config.toml
activation = "tanh_gelu"
norm_place = "pre"
positions = "rope"
doc_mask = true
MLP neurons of a small language model. Each row is named by its layer, matrix (up: input weights) and neuron, and shows model dimensions 48-175. Each number is 128 + 32 x the weight over its row's rms, rounded and kept within 0 to 255. Numbers have three digits each.
A block is one neuron, or neurons of one layer that tend to fire together. After each block is what it responds to, as a language model described it from the Wikipedia text at the highest values.

L9.up79:144079166127143190149143087162126128100094095102105138061106091089132160134180143086159156120172099187126104118097153149131115155108157128105162163143130184116135103125085151109137093151103115186138112127110163197141190102139101159105123090115144149097063162173130135094118107067079073121099130173136118156098060116174091154146101124094120155130067150143165148111157147125149135155138
L9.up141:139141114191177057152141112097124160207146042117171119135149162073116121163142114107159095150138146084116143140179106192067163101077136227111131144143154057111128172112176186174115168115185151151148133110107058158116111103182126135130103106172114093144130136191101151101103169121151074174082196143147077105078131068115091101132103079107093071085142151171143133117157105112146129122189
L9.up308:107089120150136112117102124124198138163075111129122136079042148139155192181107129119084155185119093154168097206079146111060099166149141161111136158127103118086170143147080142132152110118117158146143107154161107103082167091128161174122135150129107125074134181169108152100120082089133080186138177112100149071121159170146113103106117131111141093127082118126112111102130149062166106136187
L9.up394:090152141142111086102117116154143108111113071149138101126107110145094154125182140183192180131153119157092145127169078103066106094076157200077145122145122170113162115153171133110105117173114161171190152135133149121136141096130078170112123153091139130134145182114097121112097127110079115129126091174183141167120142099093160115120113129092067104148153125143182071081156115092131130145143
L9.up409:119134138133118141104129157126121124147119060130129138127066121147095107143141151148061087231107114104142134154107101112140176118120133162155157129129130123084183134073134135161173147106080161185138153130083151094149112147144180083117167122138127103138111144091124133122145118117076115087090155151099151162084218111129101088154125158086128135115147123133158084152099144134133120150113
L9.up434:149100091101171145110174139122128135106097134140127180106075039085152150158100145148111112149113141099094151140082192110151145113092139115090137082148174061165135147132144135094139138162100148132175078123093130168072113161151132116135102164130043141092143114156109170090099143118168082111117178106104104074158151104112160082129093112072162131111113131111128147150156125119112105221087
L9.up458:136122121185128134127084158124077147163130076177108154148119144110137139162136163199140109074113108105183156091103093176115163160134135119102096127090143111054110078168139113118135167133194107061158116108112118188208132144141197120140125142106157110116101152081153111190110173077074080077166147131158095118097114126101139177094071158113174160131094099123133196121121120126175140113164
L9.up818:150124124178156138147095146140105148095119135092116154165106112144117141104152189165128061160116060113120161068029135147074167071149131115153126131137134078083147161155138092188101146159093143121127167191101144134139168048150140156149136081102144086183145216129114121120122140185121074071116162169127163086137144106114144111172125118098133082110135173130072156144115127074199121135125
Single-letter word openings

L11.up53:098143124140146075140061096196096080164112129115134140145147099097158185114054120081167170120066110108142110099155130172122099144207152098091125147126147148137090156156092160108141156134137145091138190118105165170115109133131092138107151089087099177146134151073171133198096104149166170069154175132089167197127081084101061134110094147085113147102154165156104110109171073132161088087108
L11.up83:134159069088114100149047137202100107112099123139144202075161176128134165116106141113060158129156121130176093131113086114163167126185143157118119127139163136123154101089157104156120142105034099087103114149145128170121086103136160132137110066154120144125168119124151141094229108103125147084073123177150138164047142194141146103128111136121121142155137155108144109096123096127114119111148
L11.up278:146174164147102119104044098164104177158133136091099160172159122129145146143131178157096096079095147132134053145097131128049120123133112110095111142158125124200182184158132154094087086151137142099053119133134172106118090110158168111146104154127148108181071074092188086150171130121125136129159065166117157115098118103120085142109070086072091175141164135112097141081179163139100207091076
L11.up850:132185105066171123098086079217080169135086135032150150181088165126182111138112165111140146116090125104164126116133152155110151111174124111133144112096152123076139113095100163187110108185130099144153163138129122135115109119105142115135121155122110107160074111099111065120135127159148132130148171144131115136072119214158086115084073110080168094165138172148078108103115027074156166115066
Clause-ending commas

L2.up94:122127108128169108199153149144096069098136088087101134156151091155165131120125071153100084114108071107124178117123162137113183152076138131167161105139197133119070158121106120137122149128085055113169113126174096127204101110092060087148162140153161156160156192119106106108152105055084151133125170153086109096131100188121093158132079048190108130107120147149132151102147149100134192129167
L2.up384:078114079098105119127139156090132121156149079186133110151165130179127181075075109186111097113122100112032131171143074163116139125154168155131186102117080138173093145154123117139128170110119136096158096151109111124209033115107144153091160142117120169093140127131136107136159124115109071118089167115141142094171132152070093131069129107136115076116127149137173185146160133146152174140111
Clause-joining "and" after comma

L2.up141:162123140093147102140159139201186165108115118128122143121158113080132129105158106108149085115069087154099144085119111168138124076107126096102162127129089140161068123183166112129145158154111067115089066101121083127133123075157098108142081109141124177179174174112186153182107137103163076089165138140124089103132078111122143188135147161112152170149092106129114185120116144172107134098106
L2.up461:094100135104163091110120134148096126057113156096138159114138180149061167159175084136138098159154104128177137147095135125150065083127125104158104133133128118132095093152150162146142078179137084153128148118140136113138103123183127147094221078054175123157144168168159112159137117189140086136142201132132126102065077156185116209138113106163133146100135120157108152170153132093040100142141
Infinitive "to" after intent

L9.up55:135136200126166077104146085096101092075112117106173133117137127157094202164143125116181131146144164135156104114131139184113072123086163133126147110098125143176142093162141114111127155158130101181136094156136090077084095080128151136098153092124187146145137080147172146106190109142118179149167121116149085151088111140165113072054125156121181108161161184157159094122149139104135136083143
L9.up199:189185160114155098151114044133115148128187162105091156129148134170116115191135091199152127120081109078101183090109171091136149156129165117119123137145159143071122119092109128162116136143131151117061101091146027154113086102084130117186166168142140146104054094123189133085118156144151100085139120118142125124134108187084057109155144144121177140124134122115121122185168164139143131116106
L9.up211:139092162147112118103114077141045099087150142140079164119178112122141128124182145090121092104147116141147151149120127159149187118088166130081167148096121106110144099079090065182126151142067196106210145141169100085134170153075189125077113158109171135154091061070119142160161185114109122140081136137157149129156108145124156091112095129180182135117132115117147102084067137066151107073132
L9.up261:130103162129121098145122068119077127100118130144178176126139151117157158123140100145110109142140160093124142151170162158177095099091134183093128110121140141136136124161100064118127130136155122111046106130174039134139125160119177123107169101156179129127139064137117103156134044154152119136116092121144067184119105116172068093100098089202134174141133126067188108122170177115136174117160
L9.up271:183157175150132079120119111158141143096133102115108107125084122085126144107184050096122174084114153155108158126116145179159064123121222152081134142135123152104138187125099169188096141135127074126104113191175088131146120127105099141145101106105124185096125039159203142115173138169117162126107079125129126110152125153106120167149104097149133114127137124095180105167138159153124117077092
L9.up408:132192156127180048133156141184148095187095166093105143116143158049141091167126120150113107163126119104141104125146135159153087161115152138098075086126083119139134081136115123136174143118146146109134110086150160097147160103139133137116129129149094172101200043121155140124153146073175056126151112172116107184056112120180106150097087099090120135170221124150088101158164110150172148163151
L9.up528:132112176092120102166096086112169114153136174123156101137106116102116161152144071158100116111098115113120126179195163145131115093138126117119120162121128114111113149125066107066128169171116172131111104142165129098093134108126190125083204137093154124158110170101111105138165165086169155111139109099105141135092104113148080153107122038188129168123116137155157061151198132101141122116146
L9.up541:147084115112166057120106093152046112125097134139113074122182156100184105104159163082141113165113127118111113146164127118145116147136150168168145165108089102156146093177159075129098159157060172138166160153137147109144120123152125136132112161139141122126112072136171135144145085151195087126205103100147098141084113132105129093133070153126150143170163166142189121148090152120127113082105
Article "an" and word starts

L11.up347:092087147088152105183100153196111072103051111136107117168170170119140085117069141075083151109098081149102075085118117185143165125194127078135141072156151144087129084201114138120092150090141083166148162122139126157037104142156140117146112156104144170173114060119157139132120122168150111124161151152081122137135113136143121131150165139137170102090150093173152084105163132033100175065126
L11.up402:081133078107092061111144130158114167108133137136144119157109143137104121073126117151077154157138128145139127072096121108154133074092139153099114166168109179116151112165095120255122077112108047119145171144105104181122112146136126111118164131137148134071156120085108123140125128144110105184186128162132078140185136094170132143164114121107146140120135108138092126096151158135132140133165
L11.up591:124156102123172074113127059215174138135134140136153144110140074123125099095160090113178106098111124119141137142125134104164186152126101089081131128104148118134168114120087168126141140119119151126141075123128196165147135161097175111101108185123164114167167125122141162129085142140073091111127133150195154087140076139144133096134211136080081142070104135106114110139103147157060166137099
L11.up638:140119119062209143105129167180146116111115058160101125117096120099123103126107102132166113100107122148118148104115117116190121157078088110120105169143069119134183123147112167197141111137136057137140150159137197172117142183066119141084138141185087145114111129086111158114111130160115134081148139150135068121146143068141079137099057124141185103134154113139180147117106169089191076124148
Coordination after noun phrases

L2.up346:115136102153110054205091167056156108119168128079126131151123090100119136143145132149137135145110145117111103085180157126097138190134115146084184158123142187103083170191106141113148154130083117099090150196122053170131090109080136113159152161123140108120110114164148104106167117133108168106161158214146124095196152096150145157149168137063094177108119159123126173098132070186170072161167
L2.up501:171072139162106113139138088111128094138173151138200139087112134074069126140110092083140187167153162071156089092185133178138130119095100087092147118085098097092117103221138112067162129139179109074212103177088158112145101131098133135106165097078139165162113168106088088116091118147067158067133095122138129114188120135154139136144109090065123183116137109148105105091115152127143164151173
Complement-introducing function words

L11.up193:085136163147156082132097083144111141113084114090139128102072149167158109135162101173089144094173167122096125130156096109153113135095096134102114146128081134095140146152162099119142134181070155075153084136176098172125130100143156171175116130119159066139144105121128197106141161150155147107158078124141081127132085168129136106104110150132135176126180178149126109105126114139148115116116
L11.up488:173088153152085156104132101108103157088119187112115115182123127109135047097131060120114122168140116097127133122081110081141103129148177196075056131198155115075109141147108051115225142123086120155156104133127116069121108134115152109131172113132163158121137105131138125107137157172127122140108099126118104145121103129146139236060088162122154202167123108151149064140152129115069141085112
L11.up597:108155149130169085145089133101096139084161148087172130171108041091163145140135107119156177134132143129096093138101120141155129100152188153110087120186156143115167152127135152105091207159081131175154117059181063098128120120160123121130096142146155148108103087168209141094138082093114135092144112147161109136132114184174128116098065164142115134097151086087137166182148136144134090146072
L11.up759:208153175179134195088100115101110152153127125106098148157082068114168216146130147160098136104157129095103157155170100124140098126129197183048066082171136135095169116057153089149144170113124107182145091174155091119127088135103101182098147171091189115153114123130131123070131139129127183094155123098159114133118120132120137083082087110100158173093181200120129116117123076113116153122130
Article "an"

L9.up128:069107158074150042107194146101130156158101096147126136172162101105103124141130149132173141094112101152105195118055104146110152164195123163051134121085123168211138155116167129178172124084124118120149167113138115173145030148182105115139116122137140143187104111126108104136149129174149115044171106119137098095132135116167057169145074158140153157144156137077096197099116123142120155175120
L9.up247:090191177110097107111123147112155147114089124033102103123134101072181140170142175084149158140077000174118101135096108116136135142078092144099156180121156158106121095126085183144184133170119155123123172183123122091128177157114181143126094101108119115166092105153067080075159054134157173113132143068149083165110074091132086161092166150139198117145099101101157117080115130132129114124139
L9.up251:155119170118105132086113094150100162140065208098101109118115117089126175081122111132145175117147130183174117149134129119137163152068170173095141154104163133127103066131071071134141118104086124177140107089054157078159133093079127151124108145139111117084092098125160126025134133103081142138142183088112141101126125148130079086147054155148174141127154103113195144212052134128147096098099
L9.up274:119144127117113134138157155112103184106104083072125124106104115080106160123158122141128106144194069167133104049172112146128125119145108065085117141139205146135077135162170144130143161107081110091107078143161109149058125210067112074116144144203137102142080131129131108092102121095127154119106108160154074129086137109157094081131124159129172084132094105133089082151187142149126107085144
L9.up301:094104147174120097142117160116040149153112160132117087100114120067116115142133170163169156108186118106113115194146178161114153166101119147124134120150104078139099125126144217134108095184162090136166121156104171128082134146117117136138100125154161158167146113107086163064188163101106167024151079126090100151077140105173084189118145176134133118072168172152138115116133118106117122143161
L9.up307:143205131123103128119217137125141154171129134098162126105091190140131124133135067114172183188132063140098124122099101143131135147084127102126158181149184128140150151126110117159112077144094099109179148144075119040086098163111101118137093080179113125181101114164064092106207151145105151072165104122085139156159119110098061120158087134129165131121122180129117131144115124131070141115108
L9.up556:093112124115141084151172145129080153161112095090166089103114118159102144123133146151193115069136061062107079063166165136124154148089121118175167123126151119141157143115190138131125161098142102141141097161118112169067108153157178139164155114162115137133125104135097147123185146163137148112113139091029133160148100116150044115111161127103153150105165149085178134094088148144137195107151
L9.up589:149088152146162130150114083154128133132057236060111019132155110114156132120138117167147139112130114109141158149072170085128135115109163153147093154163112124103141107186114177142147123153146067108107130171145134074130150165122135126121087139131131132148055066176071148142163156045117109117107097126127171177187153144160138116182113131135114143080145128176205123108157085104135113169128
Pre-participle adverbs and auxiliaries

L11.up3:054114145174096117165139112093087192122122144168172186115127127124077138196113148166121110134101186111135110102150102189085027160152165143087126083086113102191141171114101125171086068128117130079109119104063100101142147089143156125105142125147114154080113089104153122089154111081145134191103161114112132066110123122135101143106107086158122135130132194181087135141131131056140108157094
L11.up459:114101147168115140099085096114113140139166094155065153129072145101143129105080125086141129126117118146185119193126130129110194148119107134126094112117116115139198142105166099195108082078133047115109114108150095143087134120081094154115075118109156170141120044131087200097151177115159137084109132088126142151087124115108115098097128100120167167161142142180142191078144165084119086091102
L11.up784:148090070143146123134097082047132096113125134119121180155127181119142080132094073125141107160130121085102111134138192109125061182109063136089165100126148107173122097115135107153164126128140164137123145141123127139116130143138126145198184149149149161049159098134153144075134131141143130131150156181153123133163113169145098177089059177094136183097174122126129188150143091128133082165151
L11.up858:113103151129093126126124093080132167104124119099189145148167123178136081179158146161105142063182142160146146105186116101135138083064097097156102083142145139122140175175144131123079135129123062182149100119113097087141131070118104100105167111107117161116126162163136158069166094076112132067151173111163093147182121189118081145125130081135091184122119201140167141052150126133130182163127
Surname opening fragments

L11.up369:083133121124133146154136121181136156151151088147148121101097137163157099112122104148148093146062155169089123143155136066088110155086171148154140154110200116147085192150230100114107124179148135140104093112131098129139164152133114134093177107103104148082180145146123162133066143138127087120163088187070124126142106076114094071158139139149109125104152112112124151151158125177125101114105
L11.up615:153131093117092125134156095103160163152112115158164136145164108121156139099127167124150136136134098086112105098155167120142061126152139128148212132087057090171087125181143134125116134159157098131093064147108169106163127116101140122157124091167094085083121132125066165123102130134131193118171076163144119105133112105126220139151063111120124138192195123141056179073196102087185152152130
L11.up688:116154168142105140180083094138131132151115186126118148117166113130108126108160137121145092171091122143118079126133120098158145167128121130112116112117143105202129178159156097156104094082181144120139120083106117156075116074131114130164141120168131140147117091159107200213125155187161227126105141143143183083142170053092103092126060174086168195126139132134092131081153086112160083055132
L11.up715:148124087085090120116110118103118132134100137135132165122144138097077152112125150089117131154117104100090137131177113132158149159131106108105142210084071154136061146148139109113167110141124072119145125190099124135086148197098169090132102144114129112141104154140115128115146139082121190146139143192149099169125099074146092159127093141071155127159111157175097159078146090180087107096169
Introductory clause endings

L9.up77:121108134156144109128126125138113154104150078180131113122129116117160129140136093097136113026187102093145121185117123126120137118092104149085146183056111117176174167143161141142199123059090065123126239212160077114145090171182144149158133190075156173098133122140129140078152165127162051113121158125163115172166134103124127154128136084139180143154116114146090151151118085116085143123125
L9.up112:178168137125146097079140151105119085139087083139098209131145146113158137119131119134115181079115174119099106117166117136173109139103155131198136063071143131211162147135216149165219112109086153065119171102087096113130128110189179083069134162074108135113167118157131108145116127096150102112091154133100128117149145134094198130154084121167185054124152122121155178139045142140133144125160
L9.up116:140131165091189125074152179128132137143125089129150176105174173146114101094128137139135130106058096145105137149094107145136142147089181168189168119087128129175145083123230129118124128139111149082117093100151127128126075150150122147087151149113108110092087112126132106088135134072128084118144153081085129133110161150092118157097118068098185104125099107171161137181109110154170155099154
L9.up570:167125128127112052100085123149101069140119096170103145084132182136129141079124147131176124103062178077096146224094123079133157164104036102123185131082104173091103130170146130144154133101136139141127155163102148107120149086112142166100135160133144130118166173122105157140090106146111174113111127119114117095134150116070089139106107176127119094086117137115145166149142100165151106108165
L9.up584:150168110172174085085196127181125122127155080163160172111099107127102070168100128159112054098111195099144108089115160057103103102124143083229109103157152182146154116088136141131144074136116149076125135163150138153146136129122184090163142172140128211133099175142111128113119110134171182079086131085120160153121133097142096145147139160139136110123138132128124091148106098101160091156139
L9.up618:086125110140147083153150123113114119137143066164110155170106116093123120085180109092100139141113102088145138153118170079094075122103197157067157144078117104135161106162179142107182153127169118078153074184095138157163117126126182110116122156116112205127149123196109160147106146086170057111134132101075148090136086111101084155096162142129169131114186097086144122134103084081140117180140
L9.up785:176197090181162095079174158158086138155079070133104142087137145143089105117153076145098160167128136175190134140103113103135080131055137072192133113120104122119140158174183144142099164125124162110089066121146131121152067179091149128129138112157073162178123150177102134086058128122160146164077148093091183162132100126126067161110092111109163149090100094195169145121101139119087123101109
L9.up836:119160142119178074120140152119093145107135172158160157114109069126114153143110111148107166136098079136161134090089131065100136156129151146111104138098153175131156119119150164128109189073083104067112119172117181175148131096165163135119131121143147167128155130186128165125041152140132109087168127113091142088135176111137075130119142114206142169165185092163204124149087116145116152090163
Before a numeric value

L9.up183:120177097137072082168111088191122154151089117057167107172118157143034150112140105114156163119115074137168145081132098130151139186146156135128157146138197118091118165138127123151124087088099148179122163152151138123090115086165114103126185118106102166164168121159114149145134180154162095083145090104139078096146097168158079109167152150078135127132180101165129122144187135105068191106112
L9.up328:098115126133157113094150177170156138073123111110072169113156114100133141122147072124080138110117103158091131114136150154177131138119118147139172106099112108152048136117157115134153074160074146156086081108115162117183147149104190137077116127119137145108150109093125143107122185109068123154155153127133116174114192128155139156101169159149094170109113127139199198104112075106135139121105
L9.up504:153135083132193128090078120158166102089041100142093144110138124170118182159133074119127117095130149145148134080136167168196075146110110133127149125139085064114180120160194109207161169221129142125121163180133183127130136209106077114063123100104117142126174125151073055145104157065130069124135116150128155151109133125121095089165169116108120092124149068152147168177081106145110155160119
L9.up547:154144165126094135088166105146089162107147115118200133126166108161102183142121129126115122119160116121086131048117103143121131172123087149131130101123157167081164100131081094136155156158116109134205190141166140142114116176106088194148115098169108147125071143089110098117173145101091116093166117095103088126120139161189148118115162136118129138112119129160170105055085130119140158110115
L9.up619:138077205115132148076118109161130114130195131085121090127120113103088133106186069076169153127168112137140075178105123130099132119168130120135146064159177112127123060137178101125142126125126145165171125146100126093112093092111136138124109087084092132108111163171146139143073133140049098161164178082144125160121170153147076164160132113119145181099147088173162091089132124077126167079158
L9.up637:148174171141106138215157068121127117141102122138145105169149105113173154061136133105098136136090113098109145136086108163167115150090147098097152107087119109156128103116149147133089130145118104201113082169144177098125123134133140115063134119097140114130132104093131131145155097097134174126147145120122174143121127201174104153145127115118152140116124126125181101126175072071134154158103
L9.up800:091102123152164172150167109073073120093129102108173134103159165112165164112129095153160156155109137092150166099083119150118115103151127061078137060103109090134151174169113098115173125124154096148083101137149072207093139160127142067209091115099127111149108134124165082173134140139096187102125115165123106139085116103119147166108135096104162107135110115154142186098160114090134210088130
L9.up890:114137171096130080148094096168181149135098090117136159174160195082103181149113113141141136118169171117080131074151100155141135141129143122100121126170137071151132128096129147131113162060088042218071133100123079125105127108090162138105163146171152133143089169079135135043065193141109093111122087119128116101144147115137179173167140122162141027090161093116097173073127116142091177167103
Clause-joining conjunctions

L11.up263:132099078077173113137100122083103104178122128048163047170208162134173106093163128124018106225111060133106124175098106130152104128143137097129090153088150182122151113154150119114170156156150116163157143121107149172080138177098112099091119130165100156160057084158126115116079087133109187146091121102149081132186145119144082090153139145098090115180111141127146103067129125154160141151102
L11.up356:095162133184162095127150111123091118127112063088166141141060104134145122150203159117151148146153043163112116113089102080157142173099114142183110097128107156118103104097099123119092071152154109184115170127135111175138141150134110153139107175163102161098097066133115114080114099089117081101167079132117157108143122158165127148175125114148186118113111163039143142113145127129176127151175
L11.up747:092147145146108137083080151105128161128172153153067096110158124136110145096152083144151155115089103156166075144062096120123089109134112131182163152136134175133134149109115115146111114143142144141160167142102094073133107192155159229152134157139127149155196061146122109100189148140070167150137116118120152111118139154127075117110175148171141190108127116117080214137106079163095085131101
L11.up825:125152134101162102125107106139143133093133133093122107191113123147168115140146101161068077154118098147096110175100104143071187131129119157181132144078164195119101194110163135131146138086110128101120149075077054115141157182160190125053121098081197125103136097227106065091134153150136200066171092193144126120146093116095154155161175128122108155144165109155183127097115091121148109185134
Main verb after subject

L2.up268:111089114151180183094080152134097123097105141118136146143004141144142102147083094102124121169152118114127119120158124175109145130100160102146110161120132152109114142186139176130193120122068079108122158152122109124084071125112133068111131193103134183143067185102134106191166141113130174097151187078137133142136145133127051131093138151107133167086160158113159211114133121091122118167134
L2.up763:164185105137150154099098124153126078166130100133092111081166125107124082138145152126157083189126057111135082177087184088113127107146093110099152131111144199124121105128096185140176144083123076137132100168121163116124128198075166094183117125112139179171117095126076123123116131086175066083124144097131084164164067130133108109150100154104095102133107136060111178090183162118119131190125
Copular/linking verbs after subject

L2.up626:188135141116137119087185105114104123141071109101173171056098148136126141167138152142109115152098081147171152041157199114117041097164114147155113177116141119196146150172144142127144098056137103133123129113115102099102111152141125150090083024123118123118129188115107152119113158110178161120103100119142156115204138086119118110102047134130141177156107163090105068121194104123136107155125
L2.up781:189122099139130158102169099137084121176097074141139159132119194124106150148067159145123096134116129080130176136143148065113090094130165084139111141107111077131209144124164140072150109141077102078228122114131123101130128113149093164084134151128123068132141178127175098125134136139153110121079148120093166111172106127091109119196144109186115162072122204105136171131156074138122102155168
Infobox field colons

L11.up54:152168146103146069138117076157165150111127146144156159155093149104148094066089092142154125067142184145081087078118093174146142143127164178172161156114125161122156134101126137158145106107142082089103093162135092139136077118122135074084129133181097130096164113186163157126074171044117109137086170146150185206087142146134137097079091091135127115127133121136100108175080125110164157132149
L11.up123:168120160096142134120144135137113198102124127095179151138094158155131140098085106143109133116148122079170114090110116024095127144069091096173099140123145109114157155121124149121170106115091138118132111221080120167154129081125102112138169146171158136130150163165090130098141128070144182075124120134106118103132113128082087173067114149124143126102158193040176165129119125184113156064157
L11.up315:119157146105116133161076098149127108119137154142105140130103162145158063112129156091142167096141090149199117128108141156117096160108131171171128104097148127094081166108147180111157087149125120102146148124130126127078126160138129120140138089111070151105074151162101143099087097081103115094167098161134061135067139111120094057103123126089097188100112091156137183141107150135189152130137
L11.up628:128149073132103114141131149122112137127131161139103189174151170149161134090084096163151101077132135126180161116132075107119135120088110115159101167103157170054134071080109179130169142095135173091045174136149054189136144145063172104112088101155104162131146087174107153120064050120084132112124171093087129157194098105134083122096103151083149137217140081110143140124093122124188194100066
Before quantities and awards

L2.up18:083163157106106122111110210141143102118087135142166120092136112105105091126123141076147184116149160156137197160181092090184092135132163161128156228101136086126154122075129093141078090057121101195171177168099112150149113143133160090070116157096133090146100103174152136154095118142138115074148114125133122141138055085157115107103152098105158133145182157121141079137098151165072158098116
L2.up23:098129117069163160142091093121127122140120165110140127105105087155055126162142155099125160150098147119104108062140169140103119137129160104106104122091174153131103174156126141142156115076116085071102086162109147127217074110126067114125181180129112122098111164080104123128130118099126079175153147119086192078093114121146088169129104178159130123061105196160117154040098113126108102140145
Role "as" and list separators